config = dict(
    d_model=160,
    vocab_size=717,
    parallel_block=False,
    optimizer='muon_variant',
)
MLP neurons of a small language model. Each row is named by its layer, matrix (gate and up: input weights; down: output weights) and neuron, and shows model dimensions 0-95. Each number is 500 + 25 x the weight over its row's rms, rounded and kept within 0 to 999. Numbers have three digits each. A neuron's up and down rows have the sign that makes its largest values positive.
After each neuron's rows, "fires after" lists the tokens most often just before its 100 highest values on Wikipedia text that the model never trained on.

L2.gate289:465486513536535516560517533494501471518509487476503483532534521466520466472525488500521557514470495495503484504512490469495497531475460514526527496484501521536534501522518475501484498489514505497474478484430504498459479493494505483476561525510511473494526511517497524483498509514530548489
L2.up289:535470534489481502567535503485439481490471449514513508535466480495493521495445525472541530506476537528508523523460519538512475493499505479534497469514485484462548523541498511464492527528495539494491491536453550497462505504505489469512533500478524496508463490491470470485479473492487495470
L2.down289:497473549507469523527528524452487479518494486493486463525593492476534507492502517541512539502499516457546506476497499468523491514487500469534517494504466498525484497559493507513497525450527541532524485488486477523488516491511444512515485518496484523490539529498506513502535503484459541502
fires after: " B", " O", " A", "A", " R"

L5.gate62:513507476448496480531470517482502477513471486521537503512505481512491489498462503521502505495510466520528492489479486485506469513468499523511486541502522511528525477446509472481502485477488476541494515534481494498541493465453512450475593509515548500466554493497507470503498493472539482483
L5.up62:602504523440529484463480508503490470519507452500487468513492453509473510474477498496482514484510477545503482485497481493521488525514476522504445457537537504512504473463486457526477491508482482562529516490501483471502492470498490532480488501486498445478514501508540483489485516511479467503
L5.down62:461500487524526506501481466457549459487484488496531508472545482506523514520506504543497518496550506484498497514494531462473540475523495513516501498441499487510485495513508466491512486503486533512512509482479529503495461512532496504472561451490458530503509471460533448505511461548492491502
fires after: " g", " G", "ang", "r", "t", "G"

L2.gate545:548543505467501491475451462514500538480462505485495479489489503511497505513487501529486505528481515498522479476498499554463480520457530539507480530493493504509482489474541516487513514438458441502505518502502490478503532497502441504477558504514515470459473503536518479513527479485479524486
L2.up545:533491511535499473476506526491509518513472513534489546479477447454532493490466500535498508512509506523519524496474525494514504517489521479485502513490472567476527512508491482506519483497525461507446485505519544457515566492472474488460544509517499510478482454509488523492522487484487522469
L2.down545:480514489525512493543518510543513525538462514516458541502526492474487560483518476533481484469508511521499507486482469467538458523554498526487533522484502474524490473489536486495516528525495495509483479452502494470485512505542507504506491455475524442491506517538491484539500493467507489501
fires after: " m", " c", " M", " res", "a"

L2.gate360:503464535487500459503509532517476557488480482516534463534484483520484498521561486481486519455513513459544511484513521522490462498516457520487488495487477544544482518506564550492514501501494503520498493505464472469517500501528481498496520470487488479513522489526558477482516503492499523522
L2.up360:509479474492503505534516518480446487501508526527528495475492477478518492501503481488473498536470519496504550500481478483505498469519459534488506494488519539502477467519539481484489485503507496517430502503487515445523503526478505478490500450500521470495500522500491544495493476481531481487
L2.down360:512518511535511506565515527524530532530482513461468497478527487476535473520498506535507506504522487481478522488545478471514516487497522472495499476498508515497517495504464503508511485486488518527500522475488476517502462525491474515531535502466490507466509522513486445528482487522520492544
fires after: " M", "un", " m", " c"

L5.gate515:534528533491555426521500509497514494499474468459513462508471480514500509480524530500493481514477475465501496552537526546480465581544530502484483473516525505487540483494500472485462495487482467550462497513525508475508523473503508512504552487485497541532463530507476501517489502495493491465
L5.up515:509438492490484477479494514521515487465547522495489498508503492545497533491525515465532504526499477484544533563501528501504475464482476469497494525504503486475556547498496438489514495523586461482498495504490549499477489461481545510476455518530468468507485493474479512503526494524513488479
L5.down515:485512439492516532507487522504463545499511481486571515540474489512505530511488487463496448464504492506472531474481500560503511532532516489479490450513441511517501481512539515503468500476496537468498489508528437475513489485477502496486538507510505520492492522498504492513469538441458533501
fires after: "19", " ", "18", "\n", " of"

L2.gate300:517506449453506482523499518474463494499487522484513512491476518467492571457537494556481498510525482479532489502511526533526527473468527485502472497481509487507497501520521524514463525443513505507507508521479538487487474450517486506463496503575491517490513488523532469522473462457502511511
L2.up300:530515503504494511553505539492463481494455510494484525503464523532483549508559466473525516529464527496503523544480505496495488522533466498499496484538476499481493489509492482466466530515493510533516513501497498476522526480519443477503510532522484524515487470453501430503467474504497513448
L2.down300:483466493480477526498549501490500483488456486528482481525533452530523517454480499462502467499514494506496547462501494491490484475511503531489508493554487532507486538549505522507467488496476443486489494506534456496476488554490522515444526472461509485541485497502483547486512498534490517448
fires after: " A", ".", "A", " n"

L2.gate627:535492538550509511523463547501445496526485528497489427538519511492488520502491493500470511501521512536506474464500499525509545472490472469490466512507514543498522508483500445496512534464484484547480500550466471512507517481505484506485489509492507532535493492516489520527469488506476523517
L2.up627:544490530502511527527456497530570460545481449509486495486505501465473476494480493504509466487488538504503511524494476476506521496435453465513499490468450505512538514538488491510472558527479472524508471520482511500461534521522508479531492496503483508521503477480472494510524512508513529491
L2.down627:457472528494479461518551512534478490521533531533531492536479444510492497510527494499455483464480507511477494471507484493536477547534536468504481509511488465505465494484527496501547486488526508531518500517510497489531477489532507466503510484511510497468464528516536511505484529519491498471
fires after: " b", " B", " ch", " A", ".", "ir"

L5.gate610:499501481493460505517516510534445483516503511497531541491461474515462473487450492465550496509544523509531481489488507527478525454500502474516475539516536514521455523474507521492488517454518480488502531549460513499545502478507467484505506500506462490494503510473507491465491479521496479490
L5.up610:471527484524538476487503527468531514502556469478508492469501499536506481540527521486508525487468506472527481495525529523526537518506508513482509532532455503527511521494487529468500520538484507515443516523552479499542482473531484503487469524491502474491504503504502521483515541483482551504
L5.down610:515531503521533488482504499509498529481440514545513531500493509480448533496505526488487490502517483503475533496501490436498455503500484499498471456494486472479452507521488472502474485512524466485511515525488506514470512505462498556515484532513509523507538510504495497498544505463484492505
fires after: " d", " w", " D", "h", " T"

L5.gate628:485531548482542473486510496513495473530499498497540481502516475453536498532532475531506511472532534512486489489497575489555485527486528481506513492476526502536478498499501520530446517464507473469529463503483490520494518511506492478481527477486496464537525551518531505495486464494545512483
L5.up628:512520526524514497536476483492510493491477478501514402513513503496515539466471480494498501496480506464481497491481503512498448532469499516532519490519519518546462507514486533531512510508510495442484519504473520504541473498511507482493514495471493523530453483473454526482498495498523516502
L5.down628:490463467542476489512531491547492494524520534501452487557493507471497500505495490424501522528494535553450512526495499453477540539480471504484518472510511515491515479467524489543523509519497512501466532473483529524494484482546538554473487504450468489484524489488498477474509507525501493489
fires after: "b", " Cl", " b", " d", "ec", "n"

L2.gate422:487495517492472536462504487477506527508501471487510491494477504495481565478525493484523524475537560501496507477499488458511505472492486566502527502473511476462525482510500465469543513498528494501514478516497471506483440458500487498492515503554527503519485487565497482513514522505510506456
L2.up422:507505529502523493482476533477512515507504538547503472527443495517514488532493496476492485536516531483469455514530469447520536476503489545528495465476483525539489483525494514486461523499535458523517466530512475490514515512463542486490500509504484483527462495507485523524491461494532445514
L2.down422:522498516529522488476504460469481513503500502455540487462519502525477480495499507508517501491479509533513475493541478455507486503481472477496501473504520501460527534512455469476497534483523478481478496482507521529495518498526472471519540459516476502472513553556471498496501511481472491538
fires after: "i", "o", "a", " c", " a", "e"

L2.gate448:519494515474527511506465514485521508514469472523489511505516463540518496491459475509505491493486554509469502500479493516466556478530460448536515541452506499541501498543499505496551511512479471482502500512542522453504501464526504502483469500491494450479467507526524549493486462479489537516
L2.up448:524530519462497509536500462501511507526506531529504497499529480556505491510463509471510472474511507509501482476500502515478534496490533468495483428493435484511477521498466496538482545491522527503525493511511532465475530479488472460481490485479475504515430473468536506469465532473502481455
L2.down448:467473490431473508483511529482507524490488475525495464514519465532519492519489474538506476493482496520497463556468475512476529485479512488522517473517491531521490491558460531495543504511462515472493464512488488461536483488432494489496473497466473499511519488491467512483506500472493544502
fires after: " s", " t", " S", " h", " c", " B"

L5.gate198:520523489470488488509500517518492494527501491555493530510517589495527483471491538499492530500509500497505516512478533524575545538492484496502486529521503483506519549507517502512470495501505503500507504508522500527558512540532464483522505483488491520486492508486476539512516481474523487461
L5.up198:504495532477531535446494498499512451519489490463493509524492499466502497504479481497468504470534507543468487501511510499491467458505484510497508527530495545477494467530491517491478508518483485538495516529464487469521505436514470478498506489528501503494506464493492537526528481527492528461
L5.down198:502526542444494498523471525530539542514464470515492484515482502535543484465509503462530489519534515481473463521496547474534478507480498488493490530502461469512543473474496532475529529503495449472531484503462514495498478520500496506483518517472486466491530504523503493482469492492497426481
fires after: " E", " a", " play", " A", " her", " his"

L5.gate589:517489504472532513497488503458438512445489484509507498497511464458495488481471471520504488501499484455511470505484506519459508481467563492527462502450480521513485504494547506496476526460446544525480511515499494489491512537523514490491530489539498529505488552485482519530458476505498527496
L5.up589:493476492452488524522542502493492468485496505513493543520536503502516487499535451459480464495466484508499490423500490506463502499482567466501492507474498478467521495440508528523477480503543479502507519524513504517464523516439499509451502510513518505485462424489495505534485473516490487475
L5.down589:480478504518512451533529492497499490483483450531496441526506503503490510547525524536485479517553522462499482518501490520493560499549477477448466505495498477500544531486489476482508493485479506532509500524502447500491529532501499502493486496489503545458481514533514513519501470502459509523
fires after: " s", "us", "id", "s", "es"

L5.gate234:511521511457503469531525460486470432527503482503507539445495502509519531468463491532528496513526478489498528539519495561500495476495536463473455472500499508460531498458490521522525512456508523485495517465487536482473489486492514537520470519548475538510496510487504506509537483507503549541
L5.up234:496510497497539530515510532495506506466530500467502490459475516545481519520498489519517515526475463440456481496533505445523499520513469513508486446542493492485478530478489474503521543495510504498551495511491485503525498459529496480477490546490517512558530521531541486511508525521505507471
L5.down234:541492547477515509514494463513535511509458504550471528460445526494479542500473494491522498535522505504491494487477539459519507541510500456509497514494508485468490497493471507490511511524538533492477466469471538516511496486461508540540491505466487501514481522456484521502482531535501508472
fires after: " w", " W", "\n\n", "et", " T"

L2.gate431:521489473496477532485495506468469501446518521498467572473535478517518476540511484489522498521505526525474494495485498503475517471503524512512507476519504489481539503484507535547462512534500570482503501482492503482494522477512486468468519521514517477474508481527464469536539469508469557499
L2.up431:511488481452443504496506527511497501494513458505507541522497523498534465502519471507515484491498461505516531546535491530492495479501514500513490509521516523479520530528535497526509526514525489519558507516514472502533480486490523519501503511451489506531424452497492515533506495492478514486
L2.down431:480510500503501508495523476488493486501505479463490499500489488515530421508524460520516526501522556557540498519512494447534513488487537489534492476521473500484552520435532503500498495494536546503482523532495480483501504488502526480492506466468500483535469487518487467492522528460531516498
fires after: " s", " S", "s", " re"

L2.gate382:533469523517490479497497552496525482479502531484487536507483543475490553506474516493461458515507504515533524479507474491509499530493536506520538526446516525477531499446517491478493526489504505456511535485489502548501460492449479522519535547557508467483473508535558526476464478501547526510
L2.up382:510470465462542516479491501486519492491498523481514547468489467497496548526545451504491504517499530580529489509502486510474493474505490492561546467517517536481489475514495507500507477482501494536530491497474514491506502490517518467512517503507492467502475520521540536496493488518518552495
L2.down382:513514479503475482511500500483470501517485516515536509522503535494486479475489512493514476497553472484469492540538503508457503475510498502484509488488511532542527535496501524498412533473554538505502527489455491476481470514502489517478508497499495514536546454499466493515519533526496484511
fires after: " b", "\n\n", " D", " F", " d", " |\n\n"

L5.gate425:474458463502467494489435524489541538532498519507522483527503507527495522449534470546500508482467507479465508509476520494492517519474530469510511527491510527506487482538482510501530502511515474462486489477509531502490467502485468507483513515480510548534475502472466498557520480456476569467
L5.up425:499510533525464539458468502512494516538507453520502513575481511504467522485545505497475470460455516483536475481483526549531511493497492490545511501523538502497466515487489532529496554552505492523519558506492503506459522502499479474486527494491472504508494544484512485487521502494469488467
L5.down425:505523523563482492507482540506517528509480467511451497514487515482441481489493520484508476498468483479449503491485511495478468499489515512490495515484474500510465476509518516478495492512501510481513494479511524470512458535473511502477493495476507525493512441509494519536503480484539511495
fires after: "en", "i", " S", "uc", " s"

L2.gate389:463471492492503487453490511535483503528488459501516516516441517509509503541493491515494491532478516485462527545530454528521501528484516498447493550513472522499499476495466521554534452483514530488496469515487477481494527521492462514474556543492523517513534523507492487474474498511501528519
L2.up389:538533509502510550520463498545512464525466551500482500525499474491499473492496533527519475520533499503506511499516537451507497446454518477481503519500489493487542457538480568522499530497493508530484498530479458495504505478503482514494470550492506505507521487527483499522479501547515530526
L2.down389:502501526517468523513433522475529456503542478494448472475449492504489514493512493533504510511483493469509502515478524547441514491512528479503497492451508508516509474493498461484521502478488462499517542511504484477517519502505510497490533551502450477516513473487477494509498529529482513530
fires after: " a", " o", "p", " A", "A", " O"

L2.gate157:516485505516449516482528510490490513500495507464522519483535482483468502461478484467485458542470494510482544518477481475499453485449507522474501475447531536543506454512510506508483508497521506528521477484556535476495501470552481496540487522522527513538441478502499505490505470506485499466
L2.up157:507510466481592467500542473502503480511500430519529516487518443510533490486483524511514488487550494523488480487487459489465498482508528497495559489521515509526484488492520463510495465472490475463515506543495477474489513485458485479477527521557526493488490500504534554511464450489535526505
L2.down157:513520495517444516507499513527495544519501493471505529499534511480466483508553510484470476491470525506492524529492484572528508521431459529498487485467508494538560466495506489490527492513481520552492510482493507539517461477494506474455495480503479459532514491529487485534523511507465483521
fires after: " d", " s", " b", " D", "er"

L2.gate138:448503500538527501454461505467452523490489481523509503486524515485525473523506482532533479465506479473475477495482544502511487508531546503480485523529546524472471501509503545531537508504536455502511543495463509474489481517501542537502544494524508479496502529512517509503503522519449499476
L2.up138:505493495479431534511520512494510530478495506493528523520493494510527516512520471540499508474503461537510491488482481501496494440466552483508538501507470493502503517499494509538469502485508493514545480472508483450487488520542497535455510483509457528494494477514525491536518479472503454486
L2.down138:515513463521498496517491491539533496477534501473492509511446491495465514505461523476495497524476501527514523554486516428496506517512487481485506449470453489502518491481468485474505540475500551505492451453520506514487534493517508505511468514464503505487480460464485513517512484498537497519
fires after: " s", " S", " a", "a", "r"

L2.gate607:501474522546504492452500499490483503496497528488485514466486528488505497473533527517545506478535506475488477455525532492520433448487563524519484490531524488505526493504534492484446487506541505495488510546479501533516508495501562516556495518530474501494499524533484497514490524559504537501
L2.up607:493499494483502480502445497501482530494552505482507559497488493565482502540506515499504523533530525453481489472489474485553481449489541493513507501529489511513491481522530498527463472452516512519489517522476545476551452516494496468498475498495507515476480520549516501544496491510476507525
L2.down607:504472470514490485518555483506541474550463495478479469512498501471519507471477507504491503514499512471480491526550514501500465519500542494484464497490484509490539494461484490446534535521478471513515497500478458524482507474461514503490516519513484513536454499431493491481524504493508527486
fires after: " l", "u", "ent", "un", "ru", "c"

L5.gate446:494465508479464555511531540473531490529504515533466501485495558563502526499470501476522499492511506462499551507468527513486486513458511508490490485501513475514504504455524501522567501478486471504507534480455493485501515476533457514523535507487529510511518521529550475517487469459508499466
L5.up446:460498528463503506478487520518462490516497550503505518485471506499486532513523512545466492504543473540488461517488499512478510457507483462463509494545504475534515493467488471509483491488493501492523472489548476542508509516466489546502501504487502525478494511512516512500507504455527486560
L5.down446:502471483477487506486506495518490508502466510486468478503476508476502453467493498479522544511533471475455520522529552477482508484489478492471517500498477531513482504513499509468511534517476459561529496506517480486483553531450489480475472478512514505483474543526484472486498520494524510479
fires after: " |", " S", ";", " s", "s", " the"

L5.gate317:530480418451531507511474514520501499513504497490463539518521505497503550501505484475487505469506520501491491473451504483479498492494495470505489508499492493471495531499507482503482517522523496527482498506461503502516505493508507472473510536486449471471454477496443533441492467543481507488
L5.up317:483471509490541507500495500550494478461465521504505463530483499513484501503455481474471530493489467510527491506488527495501435496499459519496511501478516490474464477506530520502493479513471518499499499517493529501535481517508477451517463446505493518517488509503474524481499493494463528489
L5.down317:511528501543557504456507525516504522464532506454464473472481513531518488529506508531479511465520513511527508484470492503501519514492541470532474551505507544485526540452493548502503497496503478528507478512490501497475498548503495486535510490474521454485520483552492511490462478551551477502
fires after: " s", " S", " an", "S", " a", " h"

L2.gate559:487524510553476468540520475488527504470496509460467528492505491471497497492463536510507468536560505573485489518475496492515497502533524505486519495500491525489497515434452555515476463511506502517520530467476454495502512460515515450492507522502521489486488485475484553479497502457497502475
L2.up559:488501510475515530540479504498548490506519530530507522506482493517528490497492514517475531510475517497499443508530483473460482507496505527498471457516487495447478474472495475501485453504509491572516466543522470499522491516508493461473535505511499524501507528462517546497528507487541544530
L2.down559:464478464551486451492532510528476518529511482470504468497475491471470504486515516517505466505531465508514521507462484483520508481546470478493501527490504516470503497489488519512519516490515485513512527461438476520494511477496519533519514498501490458515474473507488489512481521486505455461
fires after: " t", " T", "le", "e", " D", "re"

L2.gate255:494524505502512471556515508568493480490459491496521497534528481458502513533453446542500507491440486526486510497470499508546516499507492458476490478492508478516518523509492468488529487560461500490533550480577494471487515533497491522549440503472531470490518503525470486500479507456516468533
L2.up255:480470507499517529548521508514517472482457525519528515555528473487463482469474521541542479537492497507501477467493479476491496526494454500523538535465511527516501497490546467536479505542486523513509469532487505465501506495497470470452455488433504541450496511508513480528499466432505515508
L2.down255:499466531500499468531540482522534533525552451478503501499439540507510495485487473466533436512493500493470510525501500468516536476507504509496463504529450546518502465468447503498499519516489466479485505462493476484538536476508438488524509519496470492521514527494521496511507504537486474503
fires after: " S", " I", " s", "S", "w"

L2.gate543:545474486469501470490494502511492506509538545482499490499500527525526515456523508486500493492522474492491504496459512548477523522486507483501482502522540487525509465505534487542508513511513467523526482523505519477531512483511481500470517475490514468448531478506523463489481480471489479486
L2.up543:512487474502525493521512512516491525485506497511507532461501500483496495464536446514451448484448495479467485516508496498497484544477494499485499490540537548543518511457486518513463517486500485527537503531487510479550518495517498546535502492490535487477510483521563480455542494477472498482
L2.down543:507479472553498505527451494483488493521498491531502517434493472465505457489486471505506506533499511524494480540516523499541445501485510530521517506500498521473516489491512475478512496515491461498445484461504496479516513527470511522482525525501533469529452504558481505515501471467495548504
fires after: " t", " c", " m", " ", " s"

L5.gate630:500548499503488535485470564514503526480458549528522530532551460487540504506495492535501507495472480461532472459480498498491523488496538463526493504528568527475545469499491517488485510474517481479490519504499502520487480518529536493510511526473497481544579486510507503489479534469458490492
L5.up630:461538517543509526487494484500534475481480536479503499513508462505466497506516502490484482539494485523501486498482517495525500510548486500484496501522474528503554467487491563478521503497518496498515497473485486485530496444508497513516514498513446503479470520454538502538499459528494514532
L5.down630:477486540478487482493523436470529489488530463440519488498491488495484525458490457493498497533501506539545492514530490516470508493526463497515444501492458502471463549478487550501464467484513507501504496476503486511488519507515456527480466462505505507477454512549521484526545460533503496488
fires after: " n", "er", " g", "n", "on"

L2.gate454:464523480477525539495489504505501502482512444508518479482519456488501560524505433529522524543518471525474522487515549504509489504494479524464533452484487488519473463509511550496519522486483476493523501510477454509466493487495484512475480494538481518484515551510456519498442512522527475495
L2.up454:495480520538494532464491506516469513477534515493508442517520472524465489444514471504531464538487487495518480485490512513535495510507517509488478498493513493448469501509506541535496522439480518510534484480463508508517475483534486527499512483438532487482520511501475511516519487536464486535
L2.down454:484472472534472452501540529483541490453457475547506481485502545492470505529495494478493486485511539457506495532484459489468477487488458483529473505535510481546511519468498467488506464530534499478506515474535454506487497527510534506477502471518503468511496465487523461504531538509543508502
fires after: "mer", "ec"

L2.gate135:497546480506540513498476500494466510448463516507517490539525519524475471510484520528483499472498469482488554553509469504535505467515507490516520514543521509488508501503512468466524517524483494499515560438497488484471490491507481488539467464497579516487483524475517507540520515511499520440
L2.up135:469493535465499512497502438505461520516558451487500483502473520508478504489479508537494482549513468511542496506480545520519500531501476481465499523507462476539492502480503533487533518492487500472511499487538464486509480541518474509508484524471514498486473529492512536521500504466479529480
L2.down135:528494480481522487459538496529520477518419470490469470492494514490530485519479463529435515449526492512493508521505463517544481497493521529481473528490493438497472466512500493501471527449528503519497492485495499464500526474443444483553496475504478507478490487524534469523513509505495503460
fires after: " S", " s", " ", " A", "ur", "ac"

L5.gate376:522490518490502531536481476547547533539517453460536548497530496481533501479488472496508482524482536481515491532514524490516493542515486478457468497480527517519498471498516496493498520496543485475500535484535518474523506480515467477556476511456516538514516508506500488501498536487469501492
L5.up376:549482520550490543500495475533502517535509514491481510517485489509518512432493488519464496526468519508456495445508482496522517481468503501461507487505521522502499526501519456504480523538527479493463517465468518525501520482524515499479484546507452494494463545541549487491546538521505484504
L5.down376:482493490541475482473479545511465512492527516516510519517462550485503453490507530506483534467554537541521453487496478528508478481528459529479469503517496540508502482512542514507538458520490522509492507485474478529447501530522487511414483450498527464449537513494509510485497497510505509501
fires after: " ", " L", "18", " =\n\n", "ill", "ater"

L5.gate602:523501502490518546502511454467566466486453498484501472513493474514499542539532497496492470498495485532523550489503475512503540519518507522496514495550510506496461520460450492479519484483555487499480505505516496511508495526479483534516471454503519536519480463511557480475537501503527505473
L5.up602:490531490491506506513476506481520446478520484474516460524490481493481505502463467486494510476547478508446535514473486522542485493492517474480493529508511500495495507513487508542532504478490495531442557484465462475516566505476488488470480492481483496526484488461561509502503514515543488519
L5.down602:514491525526491521546497511520481497498474503507520503491492497458503526492515491499538458496467526460501480463495480515529478473528504484520524503496488490504529535499505491521508546511449472496499489514503562479492520469452506503518527486477458541493469524516489509485515526469502498492
fires after: ",", " G", " g", "g", "nd", " B"

L5.gate400:503537531484520468503501497519456538503522527473466545521475494504511491445500460445503433535492458545529513492497484505485467481490498523458520492530503442485502497509481483466492463508484466491507501447481480507492528509493486529520480472502520472483523460469478534472521533496472517488
L5.up400:467478490463535493488506476527494479498507514510494505534519535502454462543486470526488521484515498519493501472526492481495494547507484463510456496482502549456503475519499499468536490464506510499533471547498513481532529517471528458536525501525512479481476495535512473459490503500458502447
L5.down400:506464467529504465471513472469484559488511496468479485479493536528542501518528526486523482473492510501520494520526478439537500491477495540486515488498519492506499510513517542502502492498471496502498547525550494451512446521532486531471516503449485454531525484483537484505473508525526549468
fires after: " S", "it", " s", "od", "v", " G"

L5.gate188:493515504513534521562522489547505548467476485496492501487490494492473495482498503509527501455483467509493514564489512502525518553505488497471505552508532466494490482417477485503461489533492531491517525530494463525524501484506512501535500487530542495508474491489516488494481480513459498516
L5.up188:470468477506502519476519517476532512498478471484510561485515515468501472522508528505475499473534493454513503458513499508504459508497554498527494507507500491497469564474483516533457478518522520520493491472474455528493514519506466496481544513510503504515475514492508489546543498508513488458
L5.down188:469480496541480474499579464469487483495493491533506473515504512479460498514512515491538520475469503524507502503484472489560516515498525484469475466514487506479467465536478486508522500485478497487528551473500495514482531484547518512472493465575487468487472516484488460548521493510470525475
fires after: ",", "re", "n", " a", " the", "e"

L2.gate23:504456467532478540538454476471520506511443466518521483552506486503475491493526503513508520485488496495529536525466509483497494528497536519512516506483555476470525510427517459505518497472502500534542533501489470509465509538524489477525520486555563501527493492495519544505496490500480511485
L2.up23:469521491500464503507464464482526480463525483525524462501495500510506489485527485517511519550503438513477508470478470514482498479486522515465521456485499501523506531458528512497515512521468469515530479535467465439505495499522492510523507489521502475510488502515543490557492469485446519486
L2.down23:480494506476535493468555509485474480477537523521534467485548519496509535483480486488450496513511502514492532510530492463501520468524535509460493463526463516515508512470507499491508524550474490482485475497502540517511511512455519517533483494482525487454534533480505487485498499532466457524
fires after: " s", " G", " g"

L2.gate549:510485481484525520511497478494494463484474505527467516509522485458512460513484496499505526475500528466496496474514522525484501489494461532491525504511505502505426476479533483501479504492524532492509547468500520487483457474523462482474507519479510500456547542488536528517467530452539513489
L2.up549:503490489471484475533535535509441480485489484521472483488540513500492483538490467467511483474524532516498450450467535506482482503510467503466483498474485461498534548491539481513531510442513503517496519459491502534468498509553496494491491473476496497489520465481486485504517507484524499485
L2.down549:513505484515457490490499467468485486496542515515521461520498470500493480508530502505500498514464496504503464499504492524480507550503532507487536487490512479485542461508440519514512500481547451507506518498536543496518502499508511477507528465523514466497506475531466470525502465480457522511
fires after: " S", " R", " J", " A"

L2.gate466:477487524516510484522482519489502545505533487505496495499527477535452495464490538530501509536551507492462522529461540463520504472519508479547497494477491490505525500479489482510480518475526500462467531516523474481451453507499520521520435524495497512535454501489497526489461499506508498522
L2.up466:540478483516466472472503515502508545505515543496471531495474505486470486480531476485504493515494526548518544488534520519509541481486518459541461492484480486488514505495487532478458526524504483494469464519453445545463522477537539492492467487480473499442497494523480509492467509475514496476
L2.down466:459526497465512476524499496472514492492545468506483477499538526513510472485472543515492494425518473481492504514466490487503473499519485502526491463492511460553453502505510483506511522483508516493486519494566485445498423506504500511492513525478504487532476468518489540541481515498509510498
fires after: " l", " w", "d", "v", " m", "ar"

L5.gate619:533509462469457486500448478507481480548495493501473512473452477503487483499537533544497530468470496479503477518544483494523500493479462501488487492528504505490488495457543487479478476504474536491539530477513518503503468447496474518507494520505520498526472479474540536537477511517511496548
L5.up619:525495518518555512505481532488490503496506519516505504529499527475506479484493517480456488480489471508483507519478469484530498502544483507500479525487481500496473507456506483524507505520500506459533501495517464492526492524508444487534510491429489482499523550423490555489482493524497512484
L5.down619:496500463504522504493480491512502494489487483429460499481504446549497498487504516512520459505464511478539490524545492444584466473540479510473499478526480471486475524470485494500531498529463530509541505461507534515496491462465504528493481527491511509505509511535519469546525496546484538523
fires after: " S", " s", "ect", "est", "S"

L5.gate95:513497513567492543482525499473539514495523517522493474505534549497443528510432482475495486510506498540526481531485500532498478482424477480504513484492504521477493469519529477480475516534470508539478474494487471514486542498495460517534489479496549499461535538498527508462525477510577484475
L5.up95:508483496490511511496511507502513466505511544503474500483485417499538532496490506530550506535515486511490488509515463481423502494494491516550520478523508550516518514485484497515563507511515479543498488518540498503504512553525463498495566482489515510509429510457517482495485480546480519464
L5.down95:478534521526506479497510493505510521524511483509454501518527525518472457530485474505497470450490558507491545489507547468489526488456479468474525512472536462484486513506477479455457474510515508489517484450516493509495450480478495508501504529543461475477519488547539479497529466486509537554
fires after: " c", " C", " R", "v"

L5.gate403:520495495543527509526541509486507476456488459569503502502515515532440448504530476517493491513507502487480456472493526479544521456482497497527528468529503457520521516499470497503480480500482512579486507464499495490484471489477495436497472492495484524477499474470510465466496483522516504505
L5.up403:563558502538529541484478507515463528505469526497501502487535548504486507511552460550484505488441492510493533478481487503519477522512525502536494506455507537495540490499504502476496511456523495508552483516491477501468481463479536507514464521549502501475504534510473490490477530507507486496
L5.down403:510468499484521476460545441501519480493488497491505527463519478493478502469494511461470496508547479488477527536487484516474498536528490505471542472449515504496468478501529477540501472549507485514518493491485454470531514506554477506547523495459522476511496504522555496534489505490456480431
fires after: " m", " is", "us", " was", " to", "v"

L2.gate241:512497458461481494465500533508542492500471523453506474489526494518510485490499473479502527506508501479510503515485537525484460482463530478492515476483477519532452526535523463485494480505511506508484470498541572550521477507514499507487503474502481474489478484484521536513467487462505485507
L2.up241:505480508521487482506541484467502473528538535500509478501487507468532502489511482510529534477526520491502482466567546463509498493476513513566525510516482535516494565489507505496513505522463545542540481510520438475537480534508532503507546502513523507480497491472505481508503474541495473528
L2.down241:510519543564478513507465493460495499487485493488489500521446539523556506547511473545441502527503471490501488500481521528421540502515498488518510488499532495486489479465503515501496496522516509544472471494489475480470497462483502495505527488514485514526506531533502504500493463501547490501
fires after: " c", "ur", "on", "our", " L", " C"